config.yaml
num_hidden_layers: 8
hidden_size: 192
num_attention_heads: 6
num_key_value_heads: 6
head_dim: 32
intermediate_size: 512
vocab_size: 8192
hidden_act: "swiglu"
norm: "rmsnorm"
norm_place: "pre"
norm_eps: 1e-05
positions: "rope"
rope_theta: 1100.0
rope_fraction: 1.0
qk_norm: false
attn_scale: 0.177
bias: "none"
tie_word_embeddings: false
parallel_block: false
extras: ["capped logits"]
init: "normal"
init_std_qkv: 0.0284
init_std_o: 0.0
init_std_up: 0.0284
init_std_down: 0.0
optimizer: "muon_variant"
learning_rate: 0.0147
lr_mult_qkv: 0.4
lr_mult_o: 2.0
lr_mult_down: 0.7
beta1: 0.9
lr_head: 0.00963
warmup_steps: 200
schedule: "wsd"
decay_fraction: 0.768
decay_shape: "linear"
final_lr_fraction: 0.05
batch_tokens: 65536
max_seq_len: 512
doc_mask: true
train_tokens: 310400000
max_steps: 4737
dataset: "wikipedia_en"
MLP neurons of a small language model. Each row is named by its layer, matrix (gate and up: input weights; down: output weights) and neuron, and shows model dimensions 48-175. Each number is 200 + 30 x the weight over its row's rms, rounded and kept within 0 to 999. A neuron's up and down rows have the sign that makes its largest values positive.
After each neuron's rows is what it responds to, as a language model described it from the Wikipedia text at the highest values.

L3.gate179,242,210,187,211,192,190,189,175,230,196,133,211,246,214,161,215,251,152,219,183,201,231,177,130,208,213,190,191,268,199,172,229,197,187,229,202,175,245,210,204,220,185,205,210,190,171,168,211,207,209,168,149,191,205,217,191,218,246,165,249,209,180,203,264,177,124,163,245,192,209,204,222,224,189,195,129,193,239,215,230,203,169,194,145,195,203,213,188,197,196,220,233,142,204,179,224,229,177,218,155,212,173,138,293,208,220,171,161,229,181,148,226,220,191,179,221,208,249,213,179,198,251,240,225,166,204,244,209
L3.up179,190,173,203,193,261,211,219,155,197,168,205,250,135,142,164,210,235,200,180,193,214,251,188,195,243,202,177,160,220,219,193,259,177,214,168,172,233,186,191,193,151,220,195,222,196,243,192,238,201,180,243,235,213,197,201,208,223,182,180,182,185,221,191,186,270,198,164,259,252,216,192,225,189,191,169,207,196,145,169,187,209,214,246,214,180,199,211,233,216,188,188,177,241,220,193,192,176,218,202,223,174,225,159,178,193,190,266,162,173,191,230,218,175,217,207,211,167,175,258,178,211,178,212,204,218,152,205,168
L3.down179,177,177,175,142,215,229,221,150,178,209,277,187,239,215,176,157,199,227,208,222,200,181,210,210,231,230,193,270,252,275,221,183,214,231,315,214,165,201,242,208,195,226,168,229,138,234,226,205,187,204,179,197,207,204,212,223,233,150,231,196,204,227,177,209,186,165,190,230,205,233,249,202,207,207,185,194,161,199,208,200,213,158,158,172,223,205,147,199,248,243,204,207,166,192,189,191,166,209,192,246,254,224,193,229,224,188,162,192,135,218,209,205,221,207,188,205,201,208,233,166,199,266,228,204,186,190,137,204
Responds to: Closing = signs that end wiki section headings such as ==Seeds==, ===Playoffs===, ===Weekly charts===, often after tables. Weaker hits fall on table-row end pipes and date-range dashes.

L5.gate31,194,230,169,236,183,197,177,138,178,191,152,158,192,194,195,126,170,223,211,224,199,177,194,179,178,203,240,232,169,220,168,212,207,223,226,208,242,223,224,200,167,264,217,173,198,222,198,160,203,194,234,232,209,180,203,205,228,187,192,177,170,244,127,213,214,181,174,208,196,165,264,228,239,225,188,221,175,180,211,145,251,212,222,201,176,225,200,214,170,195,165,205,214,249,185,159,224,183,209,219,160,214,171,234,188,240,238,196,214,191,187,220,236,189,187,186,202,203,188,197,202,194,188,249,161,213,183,202
L5.up31,215,240,198,177,157,185,176,200,216,181,173,227,201,222,206,198,199,208,229,191,179,140,237,224,202,191,205,216,228,149,199,182,258,158,234,265,215,171,200,250,214,193,187,222,168,227,252,221,178,186,248,211,196,205,208,194,212,213,236,219,239,174,187,193,150,214,240,192,229,236,155,158,168,123,205,267,236,207,200,247,209,216,205,261,217,226,168,232,233,185,177,132,173,224,192,203,182,199,261,172,228,266,210,195,165,252,221,172,189,252,227,245,193,207,216,192,203,226,241,246,219,170,259,174,215,260,195,238
L5.down31,153,226,193,210,226,188,143,144,109,176,121,194,250,196,221,125,178,246,188,192,223,180,204,213,180,148,215,169,184,194,254,214,236,167,175,210,204,201,214,233,133,237,160,183,206,227,193,168,221,159,233,167,218,243,220,221,188,238,208,217,211,221,242,196,198,205,198,215,225,196,149,235,209,264,155,160,195,209,204,188,230,189,166,174,207,201,199,206,236,190,240,240,169,168,163,216,221,170,173,227,156,195,263,176,187,165,210,210,167,185,207,172,187,178,184,226,181,168,211,199,192,159,227,171,220,198,244,241
Responds to: Mostly his/her/their referring back to a person in biographies, e.g. during his career, her work; also mid-name pieces (Lo-mb-ard, Di-oc-letian) and "to" after agreed/has.

L3.gate17,201,162,181,202,210,248,201,196,203,169,173,242,206,195,247,189,207,165,209,146,183,190,177,185,235,174,194,241,219,224,181,219,198,206,168,202,216,191,177,212,190,132,177,177,182,153,155,162,210,225,204,216,188,177,224,168,184,189,222,205,202,203,222,249,203,170,181,264,242,213,168,193,173,241,193,171,246,181,165,244,169,173,202,252,201,214,168,203,232,228,217,200,186,182,222,262,185,260,233,229,212,157,150,167,145,223,166,227,276,271,186,212,176,234,176,221,186,197,168,204,206,210,243,206,245,243,214,185
L3.up17,203,190,195,212,139,179,202,185,203,142,127,193,185,189,171,184,182,192,253,194,256,237,134,233,213,206,156,221,209,198,250,173,198,222,125,174,220,173,214,171,190,205,172,182,208,193,212,177,199,201,240,142,199,218,197,206,252,199,199,229,217,170,189,248,191,253,153,214,251,151,178,206,234,198,206,194,194,179,190,217,174,199,175,296,204,169,222,155,201,203,208,204,279,186,162,191,129,260,193,202,139,242,268,185,185,211,193,220,167,255,204,225,205,150,200,199,219,189,171,172,196,221,211,212,213,237,175,213
L3.down17,203,165,171,206,192,227,167,153,203,224,129,199,174,188,243,203,202,193,179,265,186,179,194,214,223,225,173,229,226,186,202,235,239,245,180,208,208,189,284,190,186,167,241,207,317,208,218,172,215,227,215,201,225,193,183,166,189,207,161,234,173,229,168,251,190,203,134,228,151,217,171,203,220,215,180,232,245,178,171,209,158,190,221,223,186,174,166,224,186,261,202,206,266,185,183,157,134,176,148,177,203,244,218,179,187,156,219,170,160,230,150,227,217,165,168,200,212,203,162,190,193,227,224,250,233,173,182,150
Responds to: Number pieces right after the comma in thousands-separated figures in tables, such as vote totals (83,868) and attendance (3,840), plus scattered tokens after commas.

L5.gate440,176,205,179,204,212,195,299,185,172,173,235,188,248,198,212,242,169,199,174,187,219,202,203,203,273,180,195,191,188,241,226,180,210,208,193,164,221,229,209,194,176,230,218,224,157,262,245,187,223,195,192,209,135,167,205,187,190,165,191,206,136,236,170,208,264,194,201,170,164,169,174,217,134,218,163,193,263,170,218,198,230,179,211,200,245,225,176,189,198,249,227,164,251,206,146,206,215,169,173,234,224,250,202,196,211,220,192,149,182,199,219,247,240,193,202,219,244,224,180,208,204,169,208,238,237,177,178,225
L5.up440,200,190,196,280,202,202,159,187,203,218,192,204,208,206,210,221,245,227,196,250,193,174,217,167,187,223,199,142,261,211,250,198,236,177,150,163,213,202,178,208,129,176,194,217,206,196,255,182,216,168,133,219,177,164,167,214,191,155,177,203,153,242,180,209,162,158,202,201,244,242,201,255,181,190,203,194,221,206,261,209,229,214,203,232,217,171,148,163,211,181,199,244,224,196,184,189,184,199,151,197,234,221,171,212,153,249,193,202,179,178,173,133,249,207,257,190,188,185,216,192,249,248,196,197,271,234,226,218
L5.down440,192,215,161,213,176,239,192,197,160,215,222,194,210,231,137,275,167,226,212,252,209,137,197,178,193,246,174,226,192,229,233,236,208,181,162,227,229,215,211,214,187,210,177,212,204,190,204,189,134,170,188,215,172,231,240,211,215,205,190,181,180,234,199,160,248,187,173,153,197,225,170,210,235,195,244,218,200,182,199,184,245,225,208,237,171,199,185,164,216,240,182,240,198,144,201,273,159,215,169,217,226,186,228,248,135,170,249,178,170,167,133,217,201,176,177,185,226,161,172,157,273,157,189,211,200,230,234,194
Responds to: The first equals sign of the closing markup on Wikipedia section headings, right after the title, as in "== Reception =", "==History =", "=== Local politics =".

L2.gate456,255,216,222,156,228,192,226,186,218,166,205,220,134,215,252,195,209,214,242,204,197,182,233,273,190,199,208,219,223,192,266,189,258,174,136,234,169,149,228,224,194,194,247,174,233,223,200,268,218,195,239,179,177,215,201,195,180,223,241,152,159,209,193,224,202,266,203,167,208,286,236,210,124,199,242,195,244,247,175,234,128,197,187,210,219,176,206,207,180,170,188,188,190,212,204,199,233,164,178,168,180,211,170,197,210,189,231,231,184,240,177,173,257,212,175,207,189,156,168,186,230,196,158,203,238,169,209,194
L2.up456,243,219,189,231,187,214,210,168,171,142,231,209,172,170,224,146,135,221,267,209,179,234,174,211,174,223,209,248,276,193,220,183,169,158,190,166,196,183,254,233,217,180,176,150,213,203,226,168,175,202,229,181,193,205,179,178,211,188,284,160,191,178,153,236,218,203,214,128,210,192,220,198,181,181,163,207,221,211,197,185,211,212,180,199,190,199,162,173,192,137,228,171,230,186,196,203,224,183,189,194,212,198,214,244,206,197,206,217,135,234,126,241,242,169,191,219,195,184,207,238,266,205,190,186,216,188,178,205
L2.down456,236,244,293,171,228,201,193,187,240,220,196,184,177,196,198,219,163,205,175,177,239,151,227,243,161,208,199,176,206,208,166,218,204,186,170,212,205,170,218,248,187,176,244,174,209,178,202,204,191,239,245,221,192,247,170,228,199,237,205,220,177,191,238,226,193,217,269,214,249,231,195,215,141,129,253,260,193,229,225,158,149,215,184,241,186,152,243,179,177,141,160,177,215,197,192,176,177,180,197,158,235,196,191,202,209,216,224,207,181,205,239,174,206,204,143,162,203,194,156,166,165,246,228,213,135,222,200,130
Responds to: The opening pipe of a wiki table after a blank line, and the first digit or word of numbers and counts, such as 1, 11, 74, one, another.

L3.gate206,203,171,221,176,214,189,224,152,237,193,197,232,161,221,137,179,202,174,164,177,220,226,268,213,214,238,185,191,192,218,156,213,210,243,173,231,154,229,222,205,186,214,179,211,236,188,206,225,265,198,243,180,186,280,237,213,157,196,211,200,212,253,222,254,228,225,231,195,216,276,193,217,205,164,211,210,230,181,199,256,231,243,230,227,189,199,218,256,179,220,123,176,155,191,174,210,238,186,149,218,246,228,206,187,174,237,190,187,139,216,164,196,202,186,195,229,200,174,227,169,180,232,201,179,257,194,217,169
L3.up206,220,224,205,249,220,209,230,210,210,163,181,278,201,177,219,194,214,217,167,216,166,264,247,149,242,212,239,217,178,228,234,193,163,200,206,186,199,157,208,216,177,197,227,199,192,210,151,201,253,187,218,198,145,224,241,188,172,210,241,187,186,283,207,223,154,210,219,181,151,214,169,172,257,157,155,248,191,186,199,205,212,234,246,200,222,199,247,191,203,233,230,141,168,205,185,191,245,184,196,198,201,174,187,191,232,262,170,253,158,217,169,217,249,241,151,156,196,191,199,174,148,227,141,152,210,209,210,193
L3.down206,203,190,241,188,222,212,172,218,233,228,264,172,196,221,215,208,218,201,182,163,178,178,228,251,165,174,225,198,179,193,263,186,215,136,235,195,236,210,170,203,211,209,224,167,122,205,166,199,172,267,183,203,219,165,249,188,209,206,172,212,207,176,229,192,218,205,227,227,217,170,143,209,236,275,217,226,244,190,192,198,192,232,225,220,210,142,174,172,163,154,194,211,186,191,147,205,145,171,235,183,236,197,176,179,246,176,214,158,126,194,237,134,248,173,180,230,189,198,206,163,171,216,213,215,221,233,208,148
Responds to: Mostly the word Born opening a "Personal details – Born:" infobox line in biographies, plus weaker hits on paragraph breaks, table pipes, and score digits like 6–4.

L2.gate430,203,204,189,203,209,198,239,187,221,232,230,131,184,162,167,229,212,298,216,167,200,209,154,217,196,167,160,245,164,163,198,176,196,203,280,251,195,227,225,180,261,232,165,195,157,172,184,168,223,178,157,199,206,206,240,208,220,145,228,194,203,184,177,179,230,180,220,208,148,159,204,234,227,235,219,235,148,186,211,239,149,225,190,140,200,260,148,221,185,226,226,171,191,238,212,208,213,236,220,193,180,183,201,255,213,256,164,224,175,178,174,179,165,197,142,193,196,225,193,205,167,214,216,210,207,211,139,139
L2.up430,212,161,200,223,266,218,204,211,206,199,164,193,232,151,180,204,192,196,186,161,218,271,226,247,202,176,213,206,210,172,247,201,200,171,187,213,174,218,185,218,174,204,230,167,242,209,207,198,208,235,139,211,212,203,228,239,145,169,219,107,219,221,243,215,231,245,179,243,197,165,202,215,281,188,237,233,210,214,175,213,216,163,164,202,227,169,165,180,168,191,184,256,152,165,215,174,153,224,223,198,140,192,198,230,221,223,174,224,212,160,221,168,199,192,196,224,220,211,202,206,176,191,184,194,126,217,245,194
L2.down430,172,166,191,245,174,165,188,223,158,189,209,228,211,188,235,188,183,160,165,193,194,163,194,138,265,165,220,194,188,228,209,201,210,254,187,204,154,251,168,186,185,198,247,230,224,195,210,228,155,182,161,234,215,242,185,140,179,186,185,223,153,158,161,156,232,215,200,219,254,148,265,186,194,204,167,186,209,204,213,195,227,175,224,226,224,192,252,192,191,168,151,255,137,166,153,203,146,173,246,254,211,209,191,182,186,244,181,209,205,190,241,218,209,207,232,222,180,160,181,173,180,160,230,216,234,194,180,214
Responds to: Last token of a value in infoboxes, tables and lists, just before punctuation or a separator, e.g. coordinate digits (5 in 7.417°N 5.617°W), years (1947), a semicolon after a release date.

L5.gate402,198,193,155,210,234,171,254,216,276,207,201,199,188,181,170,217,204,243,225,187,231,160,250,216,192,131,179,264,253,228,216,145,148,187,222,232,261,242,164,148,195,189,179,213,213,193,169,180,178,161,166,195,225,200,215,225,201,177,247,178,228,205,199,267,241,201,277,242,189,177,191,189,139,207,252,197,188,226,227,198,177,191,229,207,189,196,173,167,195,209,218,228,163,227,195,171,198,231,215,169,157,263,234,206,209,197,164,198,233,235,170,180,209,167,225,243,216,192,197,185,179,147,224,151,141,226,183,196
L5.up402,178,213,227,168,232,189,222,210,228,248,250,218,179,135,174,241,235,206,216,202,179,220,210,126,170,229,184,228,175,289,181,207,135,253,175,216,191,236,176,213,209,151,215,144,141,125,190,172,241,233,176,207,189,177,214,222,205,191,174,168,243,194,205,198,163,240,218,244,150,211,176,208,209,189,203,197,148,165,180,202,217,168,185,217,229,156,208,197,165,208,238,196,189,203,163,177,150,264,235,193,200,267,205,206,140,187,233,209,184,176,210,201,230,221,201,243,164,202,247,180,213,245,212,220,211,193,191,157
L5.down402,183,221,196,157,202,214,244,164,167,187,191,145,252,237,206,218,216,216,208,199,149,212,198,189,189,220,210,196,170,186,230,144,179,233,206,158,173,218,211,193,187,157,186,239,196,155,215,199,208,179,251,191,214,268,156,181,231,181,219,214,147,167,193,224,153,164,150,184,242,189,222,188,249,246,161,142,195,169,187,217,253,180,205,249,197,215,162,256,244,250,166,188,263,212,245,176,240,193,170,207,198,209,238,160,183,184,195,187,141,234,188,195,211,224,227,181,201,149,188,157,197,221,152,186,172,193,157,206
Responds to: Tokens ending a label or number just before its value in infoboxes, tables, scores and ranges, such as colons after Coordinates, table pipes, and 0-1.

L5.gate466,176,192,203,188,174,185,217,206,219,198,211,220,200,171,214,193,159,142,200,237,238,206,167,165,277,213,217,181,205,216,180,226,196,204,204,157,213,226,250,205,177,157,163,190,155,174,255,194,267,215,247,197,182,181,233,207,212,242,208,242,170,222,194,197,235,194,213,266,231,210,225,227,235,231,232,212,218,162,227,214,192,167,219,203,194,204,225,187,201,200,151,167,290,192,172,218,162,242,146,192,182,251,171,172,123,245,160,209,192,238,182,166,233,174,210,210,155,256,151,164,158,197,180,253,210,148,159,228
L5.up466,192,140,228,186,194,197,165,220,243,157,187,177,210,154,175,181,201,185,246,153,256,261,206,213,225,211,246,208,192,189,143,202,155,192,216,183,240,186,165,173,207,121,152,197,206,184,219,141,234,254,212,195,178,176,200,206,229,198,209,210,197,221,218,223,226,152,155,158,221,189,216,137,256,152,210,223,240,195,159,215,192,158,160,202,209,191,171,166,174,263,236,199,208,192,157,187,211,193,203,169,181,193,214,237,191,243,202,210,189,221,222,204,231,177,176,195,206,152,143,152,185,214,165,175,168,167,144,185
L5.down466,186,228,210,206,221,131,218,164,187,164,212,205,196,215,212,138,179,136,163,192,230,192,178,161,259,202,173,209,151,213,204,156,193,263,214,196,186,246,217,237,190,206,270,247,200,190,191,223,240,239,247,220,241,225,181,163,205,281,208,223,234,201,238,253,205,242,204,177,210,227,258,187,170,194,190,220,214,206,173,210,185,203,154,121,170,210,181,189,198,172,193,158,206,182,183,190,129,241,211,193,172,172,191,163,163,232,210,244,161,215,185,228,171,156,165,201,233,230,202,161,188,164,188,213,193,235,185,199
Responds to: Middle fragments of split tokens: the digit chunk right after a thousands comma (4,26|8, 8,61|2), and mid-word pieces (ox-yg-en, Territ-oria-l, Tele-com-munications).

L2.gate361,155,193,146,276,216,222,161,153,212,197,251,200,183,241,216,191,186,221,198,221,224,185,197,220,215,168,180,250,189,207,187,154,181,227,195,192,209,223,195,191,235,174,222,242,165,208,222,160,181,183,210,211,179,105,137,155,203,175,170,235,177,261,179,202,204,191,241,164,216,181,189,224,161,157,219,198,189,152,193,191,206,179,195,220,181,212,231,211,237,150,228,179,164,181,160,149,182,194,183,199,212,227,251,208,180,222,191,217,196,187,184,202,167,211,265,178,180,192,191,133,234,207,211,234,180,159,176,195
L2.up361,220,164,206,204,256,210,199,173,248,193,166,182,204,241,181,194,220,169,188,223,244,242,174,160,208,172,209,204,177,196,220,153,240,152,184,183,153,186,171,210,158,245,178,200,223,196,233,186,168,263,225,222,184,137,190,217,238,210,180,210,185,226,203,195,198,185,233,189,220,228,204,257,159,198,258,187,244,205,179,195,217,214,169,206,194,225,244,210,253,195,144,215,221,177,232,223,190,152,229,231,213,206,198,287,215,171,146,217,174,236,151,149,191,172,228,221,127,224,221,218,190,178,219,241,214,191,196,166
L2.down361,181,215,187,204,179,225,206,174,214,221,203,209,180,240,220,261,187,238,200,189,215,177,172,181,202,207,189,194,197,208,205,174,231,160,199,186,270,195,173,183,132,187,198,231,149,171,204,170,166,162,220,226,153,154,165,206,187,253,166,173,235,240,203,174,186,230,228,178,189,188,178,249,191,161,201,198,214,155,252,169,205,218,162,212,146,175,219,200,182,177,202,182,247,207,208,185,185,170,205,297,278,218,153,257,208,218,204,153,152,249,152,194,193,165,226,228,187,249,188,149,218,205,245,231,187,200,159,189
Responds to: Closing = signs of wiki section headings (== Television ==), and word-initial nouns or pieces opening a new phrase, such as position, dis, arch, who.

L2.gate202,231,204,189,245,219,153,230,272,259,221,205,239,235,199,243,197,186,220,195,216,195,186,241,235,156,167,215,169,220,252,184,225,169,228,218,173,198,200,192,217,191,192,228,162,205,223,303,192,220,216,215,185,186,187,180,179,152,193,190,168,190,166,271,191,267,140,218,230,197,179,223,174,259,163,196,215,199,223,197,202,205,173,186,224,188,195,168,235,162,234,206,196,194,197,206,202,167,254,199,223,155,251,265,257,192,187,188,208,245,218,201,163,189,204,242,162,247,161,214,188,175,192,208,225,206,221,224,278
L2.up202,217,166,232,240,197,221,178,130,209,197,210,223,199,211,213,144,167,210,180,255,194,240,167,151,187,164,231,199,209,226,177,147,194,169,228,182,217,165,165,220,173,202,220,195,208,201,219,169,203,242,240,161,246,181,242,148,180,169,227,240,215,205,203,148,179,191,238,196,245,219,193,207,191,214,238,241,161,121,185,210,176,173,216,197,209,225,195,184,220,235,231,167,177,183,251,238,173,173,212,221,210,172,189,173,262,223,182,220,233,237,264,239,145,214,141,230,227,213,224,268,250,207,133,185,247,212,186,199
L2.down202,157,175,198,193,212,115,253,228,148,199,131,214,190,196,194,235,232,227,200,200,170,197,226,194,213,198,191,214,176,212,228,229,197,216,166,201,204,245,177,220,180,214,186,276,212,183,265,237,195,169,180,220,144,230,181,181,250,178,152,187,183,198,199,190,244,141,165,188,216,222,233,164,195,146,211,211,224,208,207,213,205,203,192,203,205,177,303,132,145,209,201,192,165,231,224,184,224,183,185,206,210,194,185,167,147,199,202,206,189,231,194,167,207,189,203,215,189,154,206,172,206,195,236,192,192,214,149,184
Responds to: Two groups: from or with introducing a source or circumstance (borrows from, individuals from, doubled with), and middle digit chunks of numbers in tables or codes (7,74|4; 65.19|1; 1962–19|69).

L3.gate375,243,200,163,259,177,173,240,191,184,190,214,193,185,196,180,197,148,204,186,191,201,173,223,222,225,219,201,234,237,232,237,243,206,222,178,154,210,204,182,257,211,183,181,268,221,210,207,185,254,104,232,221,184,226,202,132,208,195,189,209,194,182,218,215,200,229,160,228,202,166,229,184,207,131,194,246,244,213,229,182,197,171,243,158,203,200,188,235,227,130,203,147,194,191,232,206,191,166,158,123,249,128,214,225,192,228,154,234,192,195,176,204,217,198,214,230,185,227,163,195,185,230,145,210,194,195,265,216
L3.up375,184,180,147,242,202,219,236,227,163,157,182,162,161,199,214,199,174,143,208,269,182,219,214,218,210,181,199,208,176,206,198,216,226,229,183,213,235,183,183,185,242,169,249,165,185,177,209,185,150,211,183,212,250,154,229,198,171,207,208,214,251,203,184,175,184,173,192,210,181,204,200,169,198,207,169,200,190,200,198,188,227,216,186,209,130,183,166,200,281,184,196,196,229,187,198,192,166,131,194,212,170,226,198,265,191,205,229,182,241,221,195,203,237,243,202,217,227,243,254,230,265,219,242,155,270,225,209,180
L3.down375,177,231,214,139,167,210,184,194,187,166,235,207,227,170,183,174,214,190,163,141,173,124,210,135,185,170,195,201,242,200,168,228,153,193,181,205,208,209,224,185,182,216,240,231,159,191,149,259,208,232,188,179,153,238,146,189,182,150,206,170,211,198,170,180,249,191,207,206,193,233,181,254,224,241,227,182,218,209,201,172,205,210,189,149,155,202,192,230,212,212,190,149,195,190,200,219,331,212,206,214,204,228,143,197,243,143,200,301,189,223,214,234,155,213,198,231,203,182,232,202,245,193,188,188,167,222,206,229
Responds to: Mainly the s of possessive 's (nation's, club's, Men's), also of, its, their and adjective suffixes such as -ed, -ational before a noun.

L5.gate436,194,251,237,173,170,178,192,176,245,211,203,245,165,211,248,180,209,240,191,221,255,171,219,226,201,205,193,184,229,144,200,183,204,197,210,197,206,196,216,219,251,214,236,191,188,168,74,221,209,179,250,179,177,185,231,218,180,191,244,252,179,194,205,177,178,216,174,175,259,179,213,215,234,188,221,227,196,151,183,254,172,223,216,277,178,177,215,210,218,221,222,178,176,225,159,228,192,171,239,171,185,227,172,191,180,242,179,205,225,244,182,271,202,203,225,160,208,254,165,189,159,230,206,150,216,239,182,220
L5.up436,156,172,201,190,232,253,178,159,186,148,208,209,171,147,223,259,200,195,173,195,178,203,228,198,176,180,189,175,165,180,207,190,246,128,183,219,230,195,179,198,205,190,207,209,192,172,178,233,200,153,196,216,159,244,248,218,240,149,193,234,257,269,164,203,227,192,258,176,169,184,232,230,192,207,205,185,214,217,218,196,176,177,239,241,227,215,203,215,170,212,185,183,189,227,190,246,230,193,197,252,143,225,174,141,172,219,204,163,208,193,122,219,200,160,177,224,201,211,158,167,199,201,252,230,213,231,165,237
L5.down436,154,200,253,189,214,222,185,181,213,204,206,145,218,207,212,139,175,161,215,223,212,167,240,245,214,204,188,253,266,199,186,201,207,193,220,235,228,165,216,240,203,136,217,159,171,143,145,207,188,199,278,192,180,192,212,171,182,150,200,220,222,248,238,211,168,220,203,243,157,204,153,189,159,134,196,279,260,181,204,208,222,244,206,200,181,170,218,285,216,188,153,185,225,205,193,157,218,208,173,185,185,188,180,215,204,194,182,190,177,227,202,226,193,188,190,151,162,212,217,189,162,160,216,191,229,226,185,196
Responds to: Pipe characters opening or splitting cells in wiki table header rows, mainly election results (| Party | | Candidate |), and opening brackets before birth dates or years.

L2.gate167,192,216,199,193,156,157,195,176,180,258,228,250,218,162,200,204,225,225,170,191,183,180,196,175,196,234,230,229,182,202,161,160,227,228,176,215,199,200,204,242,250,155,169,216,186,161,168,186,202,167,206,217,136,165,220,182,197,232,190,223,181,192,222,163,190,173,187,211,177,158,199,178,219,228,140,189,212,204,233,224,195,164,217,182,231,155,198,216,193,189,261,166,190,207,220,167,195,217,140,177,199,209,189,184,225,152,185,210,158,184,204,209,238,168,147,203,212,231,116,190,176,212,197,236,223,114,233,252
L2.up167,193,214,226,193,162,161,191,220,241,243,234,210,183,182,216,184,277,214,153,217,180,208,252,216,214,167,204,252,219,214,153,228,204,149,144,224,236,212,219,249,198,207,226,171,172,164,162,181,210,236,233,173,169,169,238,222,221,222,190,199,179,167,222,161,208,187,223,226,197,200,176,170,209,195,175,187,211,205,187,232,177,135,223,192,258,153,185,237,239,209,221,171,223,172,201,233,244,180,171,190,193,184,152,194,177,210,247,183,155,200,251,247,180,196,160,158,204,181,164,211,180,236,199,233,233,156,219,228
L2.down167,169,199,192,207,229,224,153,250,117,199,188,177,204,155,248,201,182,193,181,216,175,242,164,151,201,202,224,248,207,186,186,221,228,198,228,182,212,212,168,130,163,202,192,190,225,215,190,231,186,221,210,187,194,203,212,180,183,213,265,230,147,165,204,157,140,205,180,208,165,258,253,128,217,252,196,220,206,207,207,214,213,244,210,240,204,182,224,237,211,198,176,228,172,184,205,185,217,206,216,211,194,218,206,208,186,184,249,200,249,200,220,180,223,208,148,205,186,207,167,205,258,137,240,187,204,273,214,150
Responds to: The token "her", strongest capitalized at a sentence or paragraph start (Her grandfather), also inside words (Herb, rather), plus his/His, My, and sometimes "to".

L3.gate65,207,177,195,203,155,168,171,175,201,178,185,178,231,201,230,151,198,230,197,207,222,170,162,175,176,134,192,174,173,188,256,212,240,186,214,193,218,180,143,235,210,192,166,208,231,201,229,188,219,170,237,196,237,186,150,231,217,229,223,213,192,198,142,157,269,203,157,215,217,174,215,180,139,225,235,184,168,248,194,127,215,180,213,202,210,145,220,160,135,174,169,217,180,146,205,216,203,197,213,179,203,200,219,205,185,252,185,211,175,198,199,187,164,189,231,186,180,221,209,236,155,204,229,162,169,161,176,197
L3.up65,152,238,195,257,159,153,211,175,220,181,233,177,204,203,218,148,152,222,234,205,185,261,215,167,134,186,162,215,185,169,204,166,189,227,219,230,242,235,228,238,188,191,190,218,147,246,213,209,187,148,153,183,166,231,241,191,182,201,203,163,175,250,176,159,214,264,184,195,216,126,177,221,179,215,234,209,226,231,227,216,162,206,188,164,204,191,186,272,207,170,190,247,193,229,194,199,192,215,223,213,250,203,162,201,153,169,197,212,152,168,174,179,197,201,167,188,160,182,206,155,160,209,216,217,217,240,169,228
L3.down65,227,228,232,244,201,186,227,164,162,224,213,138,184,181,220,151,225,246,245,226,206,135,191,240,169,179,177,175,197,192,211,253,214,197,178,157,210,146,227,201,195,190,227,216,185,178,254,205,178,171,234,199,199,154,184,192,152,201,163,228,195,170,221,238,238,221,185,217,258,214,220,189,204,219,196,218,196,210,237,162,200,201,170,184,178,227,150,236,180,198,253,136,176,214,256,130,178,144,211,173,157,184,265,213,243,201,220,183,247,228,178,156,190,235,207,207,240,207,217,238,199,214,211,219,170,137,221,129
Responds to: Leading digits of numbers in infobox, table and coordinate fields (e.g. 46 in 46.33, 52 in 52.35), plus plural nouns like children, people, times.